{
  "n_layer": 9,
  "n_kv_head": 4,
  "norm": "layernorm",
  "bias": "all",
  "tie_embeddings": true,
  "init_std_down": 0.0,
  "lr_head": 0.00513,
  "schedule": "wsd",
  "batch_tokens": [32768, 65536, 131072]
}
MLP neurons of a small language model. Each row is named by its layer, matrix (up: input weights; down: output weights) and neuron, and shows model dimensions 320-415. Each number is 128 + 32 x the weight over its row's rms, rounded and kept within 0 to 255.
After each neuron's rows, "fires after" lists the tokens most often just before its 100 highest values on Wikipedia text that the model never trained on. A number after a token or word is its count.

L4.up1393 [141 186 135  99 138 125 137 133  68  90 144 102 144 101 106 104 187  92 164  79 107  81 120 127 209 154 120 105 121 114 119  75 131 128 132 140 101 117 132  68 234 149 164 145 131 111  96 118 120 139 100 144 115 130 133 109 116 134 134  95 147 166 126 158 139 120  63 104 154  94 136 150 127 145 119  62 131 107 145 116  98 143 152 123 158  56 166 192 116  78 155 129 102 177 107 117]
L4.down1393 [107 155 102  82 109 141  93 104 171 180 122  97 162 121 133 125 127 123 150 146 139 110 123 127 157 100 139  31 146  57 149 129 145 156  45 161 139 100 156 184  59 105  87 198  79 107 138 174  88 139 129  72 149 158 148 131 127  83 122 172 118 143 164 139 136  88 133  92 139 130 170 119 120 117 132 194 109  90 110 109 139 126 203 137 149 156 157 161  65 100 169 183 120  68 122 107]
fires after: " of" 50, "," 7, " with" 4

L4.up1308 [165 148 174 120 145 144 141 136 124 167 146 160 135 118 105 141 122 147  50 132 134  66 140 205 151 133 130 147 138 191  79 170 185 159  97 167 167 177 140 197 189 116 144  79 153  84 136 140 153 161 101 162  78 119 144 138  77 132  94 138 141 118 102 140 107 178 113 141 117 145 169  82 130 113 140 126 143 162 131 144 135  69 163  47 162 114 125 101 148 149  87 178 154 133  86 145]
L4.down1308 [ 58  92 168 117 111  71 134 170 116 204 134 140  48 162 156 161 122  97 122 119 131 103 104 107  75 133 174 125 159 179 170 134 155 137 144 129  86 150 101 107 129  68 109 101 136  81  89 164 178 157  82 124 138 120 122 144 142  78 146  92  97  90 123 124 170 144  79  91 144 151 166 110 117 109  60 118 158 117 121 161 126 123 130  75 135 104 109 189 106 150 147 101 104 118 149 130]
fires after: " " 91

L4.up481 [188 160 119 152 146 175 133 132 143 129 110 153 144 147 121 138  90  95 137 174 125 137 110  67 153 148 162 151 122 157 104  93 134 178 181 153 192 154 152 116 141 110 136 104 162 139 144 140 203 178  97  71 181  97 105  93 116 207 121  71 111  84 152 191 131 164 135 168 150 159 138 143 138 143 131 136  86 144 109  74 108  98 136 160 184 112 120  91 212  91 129 162 122 104 146 134]
L4.down481 [118 144 181  90 174 180 133  91 145  97 146  82 128 139 127 145 180  84 157  95 174 153 126 104 119  67 146 138 150 181 118  63 145 121 109 138 160 141 158 111 127 138 172 125 178 108  73 129 162 154 137 124 126  84 111 137  96  86 202 120 168 137 109 127 138 194 195 122 135 147 128 125 176  98  99 115 120 139  98 150 127 137 153  88  85 164 175 159 136  92 122  91  87 114 129  86]
fires after: " " 50, " |" 22, "." 5

L4.up1141 [163  66 152  96 119 159 180 150 159 114 132 109 134 138 118 152 150 104  96 177 168 176 142 107 141  79 150 145 147  85 139 151 143 144 141 195 129 131 128 115 169 109 186 134 121 113 122 123  54  85 147 131 120  85 167 129 112 135 181  63  89  66 121 155 115 203 127 141 147 131 140  85 144 103 100 108 129 125 109 111 140 140 126 118 180 140 128  84 127 113  78 177 145  73 121  88]
L4.down1141 [219 105 111 145 121 128 126 106 158 148 139 113 188 197 162 202  67 160  60 150 166 128 102 141 140 198 122 150 146 118 161 150 110  99  98 120 121 129  69 128  89 107 146 185 157 108 103  98  43  95 104 137 104 198  80 189 162 222 113 127  46 168  78 125 161 171  75 163 151 139  91 119 153 126 120 146  96 145 101  74 143 109 130 166 138 120 166 119 166 121 135 132  94 142 151 101]
fires after: " " 63, "-" 5

L4.up1135 [118 124 128  81  97  89 140 171 121 121 105  96 133 105 125 102 158 114 110 154 183 142 158 102 163 110 110 124  89 119 139 122 132 144 169 141  99 149  67 132 107 136  93 105 152 160 214 139 174 105 114 137 148  94 109 115 110 130 136 152 105 118 126 161 109  68 115 137 105 136 148 130 137  59 155  94 162 152 113 148  84 149 123 130  61  81 167 151  91 126  93 149 118 137  74 149]
L4.down1135 [174 161 142  51 165 164 185 118 115 145  99 140 109 100 112 122 111  81 179 121 132 146 108  79 142 108 178 105 105 146 134 137 161 142  56 104 144 115 156 152 181 145 143 146  94 102 178 116  93 119 143 134 168 127 155 141 189 136 132 106 139 198 154  74 175 105 170 109 110 142 102 103 165  94 122 101  50  70 123 117  86 124 142 171 126 147 111 151 235 149  98 128 122 135 121 116]
fires after: " " 42, " |" 40

L5.up852 [191 134 129  97 118 160 140 136 125 134 115 144 136 109 150 101 110  95 130  95 189 103 160 134 126 171 119  96  98 148  76 172 186 122 136 102  88 131 169 128 129 141 183 162 127 130 156 136 145 120 162 109 148 171 155 151 137 118 116 103  78  59 146  99  93 172 117 134 111 158 175  31 143 124  66 148 138 126 121 169 101  76  49 101 104  77 153  85 145 110 119 125  71 107 145  71]
L5.down852 [ 71  92 142 107 115  99 137 170 136 135  60 123  96 134 109 103 116 129 174 167 117 155 106  93 170 166  90  61 110 175 138 117 141 169 160 105 138 158 193  34 125 122 106 149 117 123 179 126 109 146 110 177 139  80 182 162 106  81 162 171 141 167 141 171 112 108  66 189 110  74 145  97  63 104 129  77 177 120 161 108 133 157 129 105 105 135 111 103 113 119 146 144 114 108 126 154]
fires after: " |" 46, "°N" 11, "″N" 5, ";" 5, ":" 4

L5.up619 [141 137 111 165 112 120 126 155 111 111 131 121 103 165 179 108 121 132 135  84 139 137 111  64 132 131 128 110 106 156  89 108 143 142 185 118  77 133  81 104 109 156  76 117 136 234 160 106  92 133 110 119 142 149 105 102  93 132  82 157 138 128 144 135 165  35 133  90 137 103 117 177 137  66 100 123 135 102  93 179 140  89  87 184 154 153 143  63 118 152 116 164 125 180 115 117]
L5.down619 [105  94 103 112 127 105 109 131 154  58  60 106 120 129 220 137 110 153 163 159  88 150 149 101 135  68 114 149 119 134 115  96  93 184 154 102  96 126  93 125  70 124  63  79 110 114 127 146  94 103 113 184 122 109 176 127  85 126  92  98 149  94 142 103 108  68  84  86 118 117 149 161 151 121 117  89  86  81 132 197 126 127  33 134 169 132  66 155 118 119  95 122 185 155 125 162]
fires after: " |" 32, " October" 7, " January" 7, " August" 6, " Sep" 5, " on" 5

L5.up1044 [103 113 150 148 128 164 215 171 149 189  93  94  93  97 152  94 168 122 124 110 141 159 141 126 130 175 103 130  96 115 114 140 147 110 104 132 148 150 148 149 120 147 175 109 150 149 157 123 152 155 104 115 132  66  73 139  77  67 147 134  49 132 164 153 146 106 141 156  81 128 182  69  70 139 122 179 142 123 135 130  94 110 130 203 124 107 112 138  89 138 110 138 114 109 120 140]
L5.down1044 [136  94 119  87 100 119 183 114 142 133 155  92 104 118 124 140 127 103 111 143 198 135  96 116 129 193 139 146 124 141 152 126 151 176 110 139  77  86 108 112 147  77  75  66 134  70 125 172 146 118 102 148 147  62  61  94 110 156  85 170 136  97 133 141 180 140  94 122  62  95 135 132 122 155 147 197 195 141  61 111 172 126 101 164 124 130 151 137 156 154  90 119 112 118 120 113]
fires after: " " 40, " the" 23, " (" 4

L5.up1042 [165 126 133 144 116 164 148  98  50 171 126 133 130 122 108  58 119 178 116 201 137 124 164 167 227 167 161 109  80 138  93 170 128 115 105 179 110 204 137 174 128 118 184  93 118 146 111 121 125 140  65 136 120 174  77 156 132 139  99 162 125  74 160 126 125 172 150 134 111 123 142 151 118 161 120 112 113 108 116 131  78 105  92 136 100 138 160 177 175 160 158 134 149  76 185 100]
L5.down1042 [ 50 130 114 195 118 169 127 185 100 125 121  74 122 106 104 110 159 119 117  92 126 157 168  92 110 130 182 109 111 112  79 142  77 119 134 144  93 180 160 124  93 160 186 127 135 128  85 161  99 108  96 162 121 146 104 109  60 117 115 223 135  92 124  97 141 102 117 160 120  80 146  96 109 121 121 126 148 140 124 139  77  89  63 120  82 125 123 157 153 158 105  96 110 124 167 178]
fires after: "," 18, " " 18, " (" 16, " \"" 12, ".\n\n" 5

L4.up138 [156 116 139 123 124  90  99  97 215 125 164 164 132 182 109 100 149  93 166 120 108 161  63 141 141  95 133 112 133  66 117 102  88 117 168  80 178  99 111 126 147  89 133 104 142  74 123 127 108 173  91 134 160 102  93  85 147  83 109 120 126 143  90 136 127 161 159 128  87 142 107 102  89 109 114 100 155 111 170 115 175 130 181 190 123 113 171 141 145  87 161 116 132  92 132 152]
L4.down138 [170 131 149 185 185 156  72 125 106  92  78 122 115 116 102 105 123 152 152 149 127 153 147  93  77 119 150  90  62 123 140 119 161 155 159 152 161 102 121 130 226 147 129 112 155 121 157 129 124 101 145 134 167  90 115 124 137 178  92 135 118 127 164  77 164 206 129 160 127 145 167 152 123  71 145 124 141 142 116 109 163 136 135 180 114 129  93  38 173 135 127 155  94 133 151 178]
fires after: " " 50, "," 6, "6" 4

L5.up611 [147 173 138  86  53 117 147  56 120 134 170 142 130 140 129  85 160  53 147 156 152 164 159 112  66 115  73 102 134 149 140 131 139 128 106 182 125 137  98 140 152 110 211 149  94 114 166 131 121 152 120 170 105 111 103 166 115 141 137 119  97 102 100 171 158 161 150 110  78  90 152 141 142  98 110 175  46 151  87 111 151  93 156 120 173 100 128 149  90 159 130 130 153 148 128 135]
L5.down611 [162 121 156 144 110 114 129 128 166 149 161 134 126 178 143 125 144 139 136 167  81 123 139 108 136  80 128 108 165  98 177 132 156 145 187 109  26 162 135 106 127  72 148 175 161 165 134 170 132 153  89 128 131 115 128 195  63 126 159 170 109 151 154 122 110 178 127 125 159 104 148 124 138  93 132 150  51 128  69 163 117 137  91 119 116 123 109  86 161  92  86 113 169 141 143  50]
fires after: "," 57, " " 32

L5.up679 [111 109 142  97 133 121  77 185 148 112 105 116 104 133 126 139 158  84 115 130 192 145  83 128 126 138 146 136 119 165 106 161 115 167  90 117 146 106 114  86 135  71 119 134 162 139  83 149 192 111  59  96 141 128 156  84  71 171 152 126 131  77  96 175 138 117  97 152 124  98 109 142 141 137 134 115  90 164 145  84 182 139 166 123 157 153 152  93 192 123 123  68 156  64 174 122]
L5.down679 [114  93 197  25 129 119 116  87 159 116 130 117 138  91  39 103 111 129 141  84 118 123 142 104 107 167 115  73  62  98 161 168 149  96 155 179 171  89 142 124 106  75 123 148  72 109  91 124 127 165 135 108 106 147 123 119 133  76 101 117 103 130  70 125 142 115 114  64  90 155 130 140 124 134  89 143 198 132 194  81  99 114 141 127 141 179  97 135 113  98 197 148 117 114  90 186]
fires after: " " 31, "|" 19, " |" 13, "144" 4

L5.up1308 [146 103 131 117  54 150 135 133 125  98 162 148  94 165 105 205 150 133 108 141 106  85  70 109  89 123 130 149 110 131  92 120 163  75 155  39 124 108 192  82 166 127 136 130 110 166 113 130 125 138 156 109  83 148 191  86  96 130 183 113 125 114  87 169  81 126  79  93  94 101 149 117 149 162  66 108  59 154 167 128 119 105 133 164 157 186 144 145 107  92 130  84 105 152 125 167]
L5.down1308 [107 123 110  97  94  95 187 162 116 154 119 141 155 145 130 127 128 131 119  99 104 119 156 118 131 153 114 151 126 157 148 129  23 157  87 128 135 152 112 134 147 120 132 145  74 117  71 108 167 172 107 142 116 116 141 101 166 124 107  59 156 125 165 168 161 121 190 125 160 109  81 100 134  79 143 108 117 108 173  35 107  78 129 136 176  99 141 162 106  73 182 130 171  88 141 128]
fires after: " in" 28, "In" 10, " of" 9, " In" 5

L5.up238 [ 78 125 122 139 126 129 122  90 156  73 143 159 143 170 109 162  93 125 101 170 104 111 103  98 163  98 153  95 109  92 115  88 171 133 118 138 100  83 120 187 101 106 144 155 213 109 106  90 137 134 156 166 116 162  84 130 107 149 173 130 120 188 120 130  71  63 121 131 108 121 141 145 124 101 132 104 121 131 186 155 115  83 116 162 107 157 101 124 134 155 155 152 109 139 125  89]
L5.down238 [151 140 126  54 139  55 120 115  94 145 179 103  97 164 146 124 136  33 130 122 126 168 138 154 138  74 110 119 113  80 131 150 140 151 140 126 140 165 130 109 170 112  76 196 110  82 128 141 146 123 142 114 116  78 139 194 149 120  71 156 115 132  71  96 148 101  75 120 139 124 150 137 147 122  92 141 131 131 131 148 131 129 143 118 142 100 151 111 163  70 102  90  88 131 103 143]
fires after: " |" 52, " on" 14, ":" 6

L5.up139 [181 179  84 120 167 105  87 170  15  98 186 170 124 140 154 144 134  77  98 126 152 162 170  79  99 136 159 116 126  80 164 123  82 146  97 129 145 143  84  63 151 105  95  80 101 120 121 193 153 163 148 136 146 119 116 188 129 100 203  99 187 101  89 119 143 155 116  73  59 130 106 115  74 177 106 178  84 170  93 122 143  90 162 114 115 105 143 165  68  86 155 171  95  96 200 117]
L5.down139 [ 81 127  71 130 155 115 147  83 140 108 149 166  86 127 158 168 133 111 143 142 141 119  84 129 127  75  93 144 103  99 133 132 139 116  32 119 102 106 156 163 142 111 129  93  96 126 104 112  57 139 151 142 168 130 114  90  82  67  66 119 111 144 125 100 138 136  95 133  82 118 130 138 125 141 181 121 144 124 131 113 121 147  98 199 163 157 132 146 168 188 123 119  94 145 155 115]
fires after: "." 25, ".\n\n" 19, "," 6, "\n\n" 5, " C" 4

L4.up985 [105 211 120  89 129 168 143 132 108 175 110 104 113 122 148  74 110 128 126 186 129  43 115 175 154 148  70 112 129 123 106 107 143 118 199 138 156 119 112 127 141 139 111 118 148 143 155 162 147 145 150  99 171 155 156 141 142 199  73 182 114 187 159  88  97  83  97 123 175 118 112  68 145 190 119  71 131 138 106  91  90 144  74 108 124 100 149 135 117 101  82  45  96 153  70 103]
L4.down985 [168  98  98 139 150 165 182  97 126 162  73 152  77 120  96 119 149  98 142 153 150 190 116 121 139  95 199 132  83 152 155 109 152  90 114  85 147  86 126 106 109  93  49 138 126  61 151 137 112 170 190 128  96 184 150 198  74 114 159 132 125 170 132 103 179  85 177 129 142 115 120 128 177 125 126 124 122 185  62 163 158 114 152 103  94 160 105 206 181 121 186 175  81 166  83 107]
fires after: " " 46, "0" 11, " |" 11, "1" 8, " of" 5, ";" 5

L5.up1020 [165 100 102 162 123 122 125 149  87 114  90 144  96 171 134 114 118 169  99 154  89 101 234 176  35 116 142 140 155 115  98 142 130 154  88 177 101 136 137 126 153 159 121 129 148  98 122 166 111 102 102 127  85 140 134 168 115  88 155 121  56 101 165 153 142 121 167 143 110  98 122 112 126 118 118 108 138 107 181 174 133  91 120 173 139 127 190  92 141 140  87  77 145 134 131 178]
L5.down1020 [101  93 144 138  74 170 137  86 128  73 153 117  95 101 150 121 109 129 148 157 122 122 172 173 119 172  81  77 101 151  97 121 100  89  31 157 110 149 131 166 169 125  69 107  95 124 130  56  62 108 111 158 161 146 122 131 162 100 154  69  91 109 149 103 126 111 135 113 146 152  85 146  96 138 131 150  83 115  93 114 128  78 138  64 125 101 161  93 140  69  75 140 150  88 130 101]
fires after: " " 39, "." 23, "," 4

L5.up1432 [ 76 131 118 134 122 181 139  58 129 132 132  97 115  92 157  97 191  59  89 106 118 195  86 133 149 137 149 158 150 155  72 228 147 157  98  89  79  87 104 136  63 107 106 182 222 155 137 115 143  84 124  99 115  96 124 129  89  79 198 129 131  89 181 142 183 148 147 185 178  90  86  69  92 124 125 141 159 138  94  97 117 159 113 124 140 159 156 132 106 172  66 122 162 118 141  83]
L5.down1432 [136  93  97  87 133 111  82 115 102 115 127 105 117 134 168  76  96 143 155 139 117 157 112 139 140 147 148 112 112 102 121 130 106 143 112 169 107  65  68 132 130 166 122 105 100 146 147 128 119 145 157  75 140 184 170 130 106 131 103  60 106 148 108 148 133  99 112 129 155 104 137 120  97 141 156 152 132 101 151 114 116 144 138 147 173 137 141 129 117 142  87 107 106 146 126 149]
fires after: " " 46, " |" 15, " (" 5

L5.up479 [132 136  73 155  85 149 160 170  85  70 114 123 101  77 142 144 163 136 160 110 102 119 106 171 156 135  99 158 155  99  75 153 185 152 234  87 149 129 112  94 180 134 130 174 174 105 114 179 168 113 124 126 165  78 114  90 118 118 114  80  41 187 134  74 140 113 180  97 125 106 145  97 122  91 123  75 134 145 101 133 150 143 131 166 143 137 126 140 127 153 109 107 119 175 135 152]
L5.down479 [ 92  54 128 153 135 126 136 133 167 138 164 160 159 192 132 143  91 117 129 167 126 115  83 196 131 124 135  87 130  97 141 171 122  76  57 121 130  71 110 116 127 134 149 128 107 128 113 113  90 150 115  61 112 218 133 166 166 103 165  44 168 138 153 134 148  72 127 101 200 143 167  69  93 120 120 177  85  80 111 137 147  62 179 157 144 140 129 110 130  89 155 108 177 114 134 124]
fires after: "0" 16, "1" 14, "2" 14, "3" 8, "4" 8, "%" 6

L5.up1296 [155 102 131 114 130 144 111 180 131 143  93 131  81 108 158 115 198 116 102 101 158 101 165 159 150 152 136 101 132 158 158 129  94 133 162 177 148 158 105 131 116  83 197 119 123  99 136 196 153  99 142 140  92 122 195 157 147 113 135  87 169  42 150 148 120 171 165 136 122 138  90 142 121  97 145  99 134  91  94 163 127 113 126 144 133 128 172 127 129 109  83 166 160 118  95 126]
L5.down1296 [132 131 141 117 102 110 147 111 135 116 130 129  51 131 168 156 158 177 126 147 118 109  75 101 142 196 132 156  95 138 131  90 161 160 132 146 132 142 153 155 113  48 163  97 166 117 163 161 100  69 134 138 132 134 160 167 130 149 202 173 136 127 165 106 131 208 123  81  75 120 160 158 136 138 106 151 157 153  74 123 161 125 108 133  95 105  87 128  75 114 152 211 109 141  86  98]
fires after: " " 45, "|" 11, "9" 7

L5.up722 [173 148 110 177 113 102 187 160 199 163 251 163 116 131 162 122 117  45 119 148 139 118 125 125 129 104 179 112 105 158 106 111 153 152 176 110 184 140 129 121 151 138 190  87 149 114 133  80  65 119  78 118 166 117 113 111  73 135 131 140  95 166 151 174 156 141 124 109 124 127 129 137 157  83  58 108  86 131 147 127 142 124 110 145 111 103 118 135 145  87 116 120 127 110 161 105]
L5.down722 [124 120 142 146 162 143 156 125 137 124  74 110 150 102 142  98 149 126  89 102 131 166 102 149  94  67  98 185 107 113 142  87 171 141 152 154 106 119 166 106 101 138 147 129 125 125 141  82  61 160 119 156 136  84  89 138 162 138 144 135 129 161  91 132 178 106 107 168 137 148 112 129 151 157 114 102 140  91 110  94 162 119 130  85 153 175  73  47 200 140 113 155 178 118  77 117]
fires after: " " 75, " −" 5

L4.up1068 [ 65 117  73 126 160  95 111  87 171 127 127 127 123 118  95 120 171 135  95 121  94 145  96 110 151 177  95 141  99 187 134  83 110 112  51 133 100 163 131 138 116 132 139 128  76 168  93 120 160 100 139 157  52 129  83  72 156  79 152 108 151 120 175 149 145 117 103 101 145  64 181 137 113 114 119 140 101 147 118  89 152 161 109  81 132 144 131 155 133 152 129  74  95 104 136  97]
L4.down1068 [ 68  77 134 127 167 153 142 129 130 118 144 166 147 112 122 153  73  68 100 181  94 126 183 135 104 188 135 101 112 255 173 147 114 139 111  92 105 120 120 109  97 108 157 102  58 125 162 125 156 108 157 122  53  86 127  81 115 121 155 138 207  96 102 162 117 118  85 169 215  87 106  75  98 151  97  97 131 196 135 112 103 116 111 170 105 152 125 169 123  85 174 115 112  75 167  48]
fires after: " " 43, "." 11, " |" 7, "-" 4

L4.up574 [163  76 127 165  99 119 167 139 142 181 146 127 134 110 144 102  81 138 105 160 160  95 130 146 180  91 105 178 194  81 157 108  99 165  69 142 129 145 118 186  90 116 132  63 176  95 111 155 159 110 127 157 128 156 135  79  81 111 117 144  68 138 142  78 177 179  92  96 139 135 117 127 118 151 189 119 133 122  68 104 106 133 109 108 106 159 155 189 164 122  93  97 195 141 129 123]
L4.down574 [162 151 158 150 118 134 155 105 118 144  91 124 128 127 151  98 186 101 128 121  67 124 166 155 143 120 129  70 196 122 158 125 146 186  54  56  95 116 111 115  64 155 140  74 176 103 192 135  96 109 176 117 140 121 146  83 134 157 118 134 118 134  94 127 131  96  45 149 129 124  60 136 121 125  83 146 132 144 127 139  81 122 119 157 139  99 154 184 171 151 136 117 157 132 131 128]
fires after: " " 55, " (" 8, "," 4

L5.up1073 [128  90 133 145  96  95 127 111 153 157  96 188  74 147 136 128 116 123 104 125 134 109 122 189 109 159 179 117 112 125 139 154 149 117 114  87 113  97 114 114  91 126 134 109 109 118  92 133 166 181 136 154 139  95 168 138 136 199 124 157 104 153 105 132 110  79 153 167  92 116 196 116 164 111 115 167  89  90 130 188 142 135 127 147 163  79 115 129 151 195 178 136  89 120 124 178]
L5.down1073 [ 99 169 128 126 140 133  72 120 106 189 106  84 141  72 111 137 129 125 138  60 137 124 193 153 153 132 185 134 152 143 141 155 117 126 112 131  78 115 126 187 161 141 145 106 137 152 150 100  79 158 123 120 129 106 138 138  77 197  99 142 175 121  81 134 116  98 124 153 112 165 161 158 149 130 145 176  79  82  97 140 123  88 181  64  90  87 185 157 128 127 113  61 138 113 119 106]
fires after: " |" 44, " " 13, ")" 13

L5.up1218 [173 134 133 154  96  97 128 126 155 122 139  99  97 106 160 105 123 114 123 185 195 137 187 154 123 138 145 149 109 140  86 151 150 118 160  94 112 101 149 123 205 129 128  82 129 165 156 129 128 182 154 118 129 156  98 141  98 174  91 165 122  88 151 135 190 135  60 159 111 163 183 108 119 121 145 147  97 164 114 119 118 130 100 127  86 146 121 116 153 149 107 105 123 140 171 105]
L5.down1218 [146 156 111 105 137 181 141 127  72 177  92 164 121 151 178  96 137 110 164 120 164 167 119 124  73  83 110 141 142 106 116 105 111 141 116 143 138 122 129 104  89 112  62 154 107 118 136 115 102 139 187 191 164 157 142 120 164 169  80 111 189 140 140  94 150 101 144 100 158  83 133 163 111 130  77 122 116 109 111 103 178 159 110 156 130 120  64 127 185 108 161 107 110 139 138 116]
fires after: " |" 33, ":" 11, "|" 6, "," 5, " to" 4, " " 4

L5.up357 [122 126 143  95 117 150 138 165 116 104 206 118  91  92  78 102 109  70 170 151  91 142 152 126 162 149 121 126  96 170  85 131 104 139 119 111 164 150 120 113  80 111 126 129  58 138 141 185 155 173 135 122 149 112 117 164 131  88 142 129 145 111 126 130  95 123 120 144 111 154  83 134 169 134 222 175  67  83  93 130  99 130 103 100 177 118 143 156  67 147 131 171 169 104 155 105]
L5.down357 [125 154 126 103 104 121 119 188 109 197 148 154 131 186 123  31 142 134 109 159 152 119 128 179 166 129 102 128 173 107 151 124 170 167 117 102 138 173 152 118 136 152 198  55 134 117 158 159 126 103 126 144 131 153 120 131 163 150 134 114 119  63  90 147 126 167  72 114 114 135 157 129 106  68 125 112  99 159 135 150 111 124 116 140 116  99 177 118 173 106 122  96 104 127 109  65]
fires after: " " 74, "\n" 7

L5.up43 [128 163  85 153 108 102 108 158 111 141 141 101 126 105 106 146 114 104  95  84  89 137 115  98  47 133 103  92 149 159 108 131 138 129 136 115  95 138  90 160 121 165 197 162 185 128 168  90 123 165 145 109 152 125 111  94 149  99 177 133 115 110 174 164 143  87 131  96 124 150  70 113 153 135 109 174 112  96  88 168  78 124 148  75 127  95 181 153  66 110 121 105 103  81 111 104]
L5.down43 [176 160 125  78 118 107 150 185 138 116 136  90 128 117 134 144 139 138 135 150 137 118 160 153 140 137 103 124  81 122 133 101  28 191 189  84 147 138 150 145  98 157 140 171 189 112 112  94 172 170 120 150 102  66  61 115  86 149 125 150  93 143 154 111  88 100  87 126 134 125 104  85 113 114 175 138 162 118 111 131 194 142 144 154 114 111 115 126 138 141 106  79 153 133  96 143]
fires after: " " 59, " (" 6, "born" 4

L4.up784 [140  89 141 125 125 138 110 134 182 106 145 145 119 104 101 112 135  72 113 143 134  93 146  98 163 143 163 174  91  87 138 140 173 149  83  74 148  91 184 146  91 173 164 129 143 124  82 106 177 147 107 130 141 135 107 113 113 137 157 147 107  96 110 110 113 120 155 155  97 142 123 118 138 108 149  42 137  97 139 156 155 114 122  65 104  99 106 149 163 166 179 118 110 164 147 131]
L4.down784 [131 138 187 172  66  94 113 138 172 168 136 144 156 141 100 141 100 122 116 150 129 138 146  91 131  83 103 141  60 157 128 112 148 122 153 152 103 133  98 166  79 145 133 118 109 117 138 104 105 183 119 145  96 115 107 151 150 111 124 188  73 101  92  89 110 114 164 147 133 137 166 105 142 130 119  97 105  68 138 144 111 114 121  37  99 105  85  88 106 175 133  91 100 128 175 197]
fires after: " " 58, "-" 7

L4.up193 [136 102 109 102  94 138  94 112 112 118 129 118 118 155 150 126 112 121  97 149  53 137 183 129  97  82 139  77 102  81 152 117 115 107 119 107 100 115 138 148  74  86  89 129 128  79 161 104 128 152 144 127 158  90 123  96 103 111  34 100 139 102 148 125  91 167 106 127  89  74 100 133 101 119  74 125 151  80 161 160 169 149 161 138 153 133 144 177 136 185 109 151 107 133 153  88]
L4.down193 [108 117  94 105 144 170 132 174 163 153 143 133 155  95 127 104  99  92  97  98 148 118  75 140 154 113 122 155 115 155 138 125  86 117 109 104 131  70 147 162  79 156 101 180 175 124 106 112 142 161 167 141 159  75 118 114 207  87  55 147 129  88 144 102 110 141 158 109  95  87 140 160 165 127  53 154 158 116 140  65  99 108 139  87 168  76 186 133 171 136 102 103  79 130 118 109]
fires after: " (" 19, " |" 19, " V" 5, "199" 5, " M" 4, " F" 4

L5.up438 [159 115 115 174  69 167 150 171 115 139  93 165 128  64  83 183 129 146 144 129 149 115 108  66 155 139 104 124 121  77 122 151 129 164 118 120 183 138 136 122 102  51 133  98  74 111 140 155 146 116 133 120 177  61 145 131 135 149  95 148  90 116 130 157  69 121 138 140 118 191 128 107  50 138 149 132 143  57  78 167 137 128  98 110 138 121 125  94 102 130 164 109 114 130  95 145]
L5.down438 [115  96  31  78 116 133 105 143 102 114 176 177  98 152 105 154  88  92 141  90 116 115 160 140  78 147 121 165 103 149  94 158 139 163 136 135 104 144 128 120 111  99 113 163  83 117 134 127  62 155 155 172 133  99 142 194 137 113 104 130 149 130 130  78 182 122 118 153  99 168 122 107 130 109  75 180  56 110 151 178 139  84 168  80 135 158  82 131 129  69 136 141 109 139 112 142]
fires after: " the" 29, " his" 6, "1" 6, "0" 5, " of" 4, " from" 4

L4.up417 [152  94 148  77 111 103  98 155 137 133  77 134 125 107 121  83 155  91 107 116 157 106 103 124 152 112 196 186  98 107 182 137 148 171 149  48  34 127  86 116 176 120 107  85  83 132 112 185 114 165 141 141  72 152 125 134 139 151 111 166 153 153 104 115 152 136 131  96 131 139 167 126 149 114 135 126 126 123 145 138 101 101 192 152 174 114 135  99 100 138 148 139  92 125 160  83]
L4.down417 [157 144 101  61 149  34 107 139 123  71 101  70 117 143 163 125 163 100 108  87 135  89 152 147 139 180 141  87 120 143 129 103 123 154 136 140 102 148 155 159 115 125 100  90 164  64 103 126 148 124 111 147  98 114 150 148 156 105 205 158 151 184 188 112 136 136 139  63 106 129 146 157  99 139 160 128 117 116 155 121 126 137 120 106 104 148  72 114 131 151 121 137 127 166 130 180]
fires after: "," 36, " the" 7, " and" 7, "1" 6, "2" 5

L4.up564 [124  94  82  91  58 119 143 111 139 131 194 115  90  88 143 146 124 107 102  96 182 119 175 109 121 163 129 151 156  87 125 170 110 115 107 161 134 112 168 145 180 136 129  97 122  93 183 154  91 150 125 150 174 114 120 100  85 110 162  94 165  97 151 104  98  99 128 115 120 158 147 140 155 152 134  81 171 119 121 148 110  65 134  59  88  92 128 150 152 122 137 131 130 162 143 138]
L4.down564 [176  80  51  48 117 128 144 127 112 184 115 143 107 161 104  95 157 142 122 108 181 162 193 110  60 137  94 159  81 114 166 177 166  96 109 134 138 170 111  91 158 122 100 125 131 136 123 127 146 136 172 102 154  82 123 146 109 137 122 207 141 149 156 168 134 183 101  86 204  79 107 161 133 182 161 140  74 120 117 159  81 107  80 104  84  92 149 163 134 110 151 157 114 179 149  79]
fires after: " |" 34, " |\n" 28, " " 8, "|" 7, "'\n" 5, ";" 4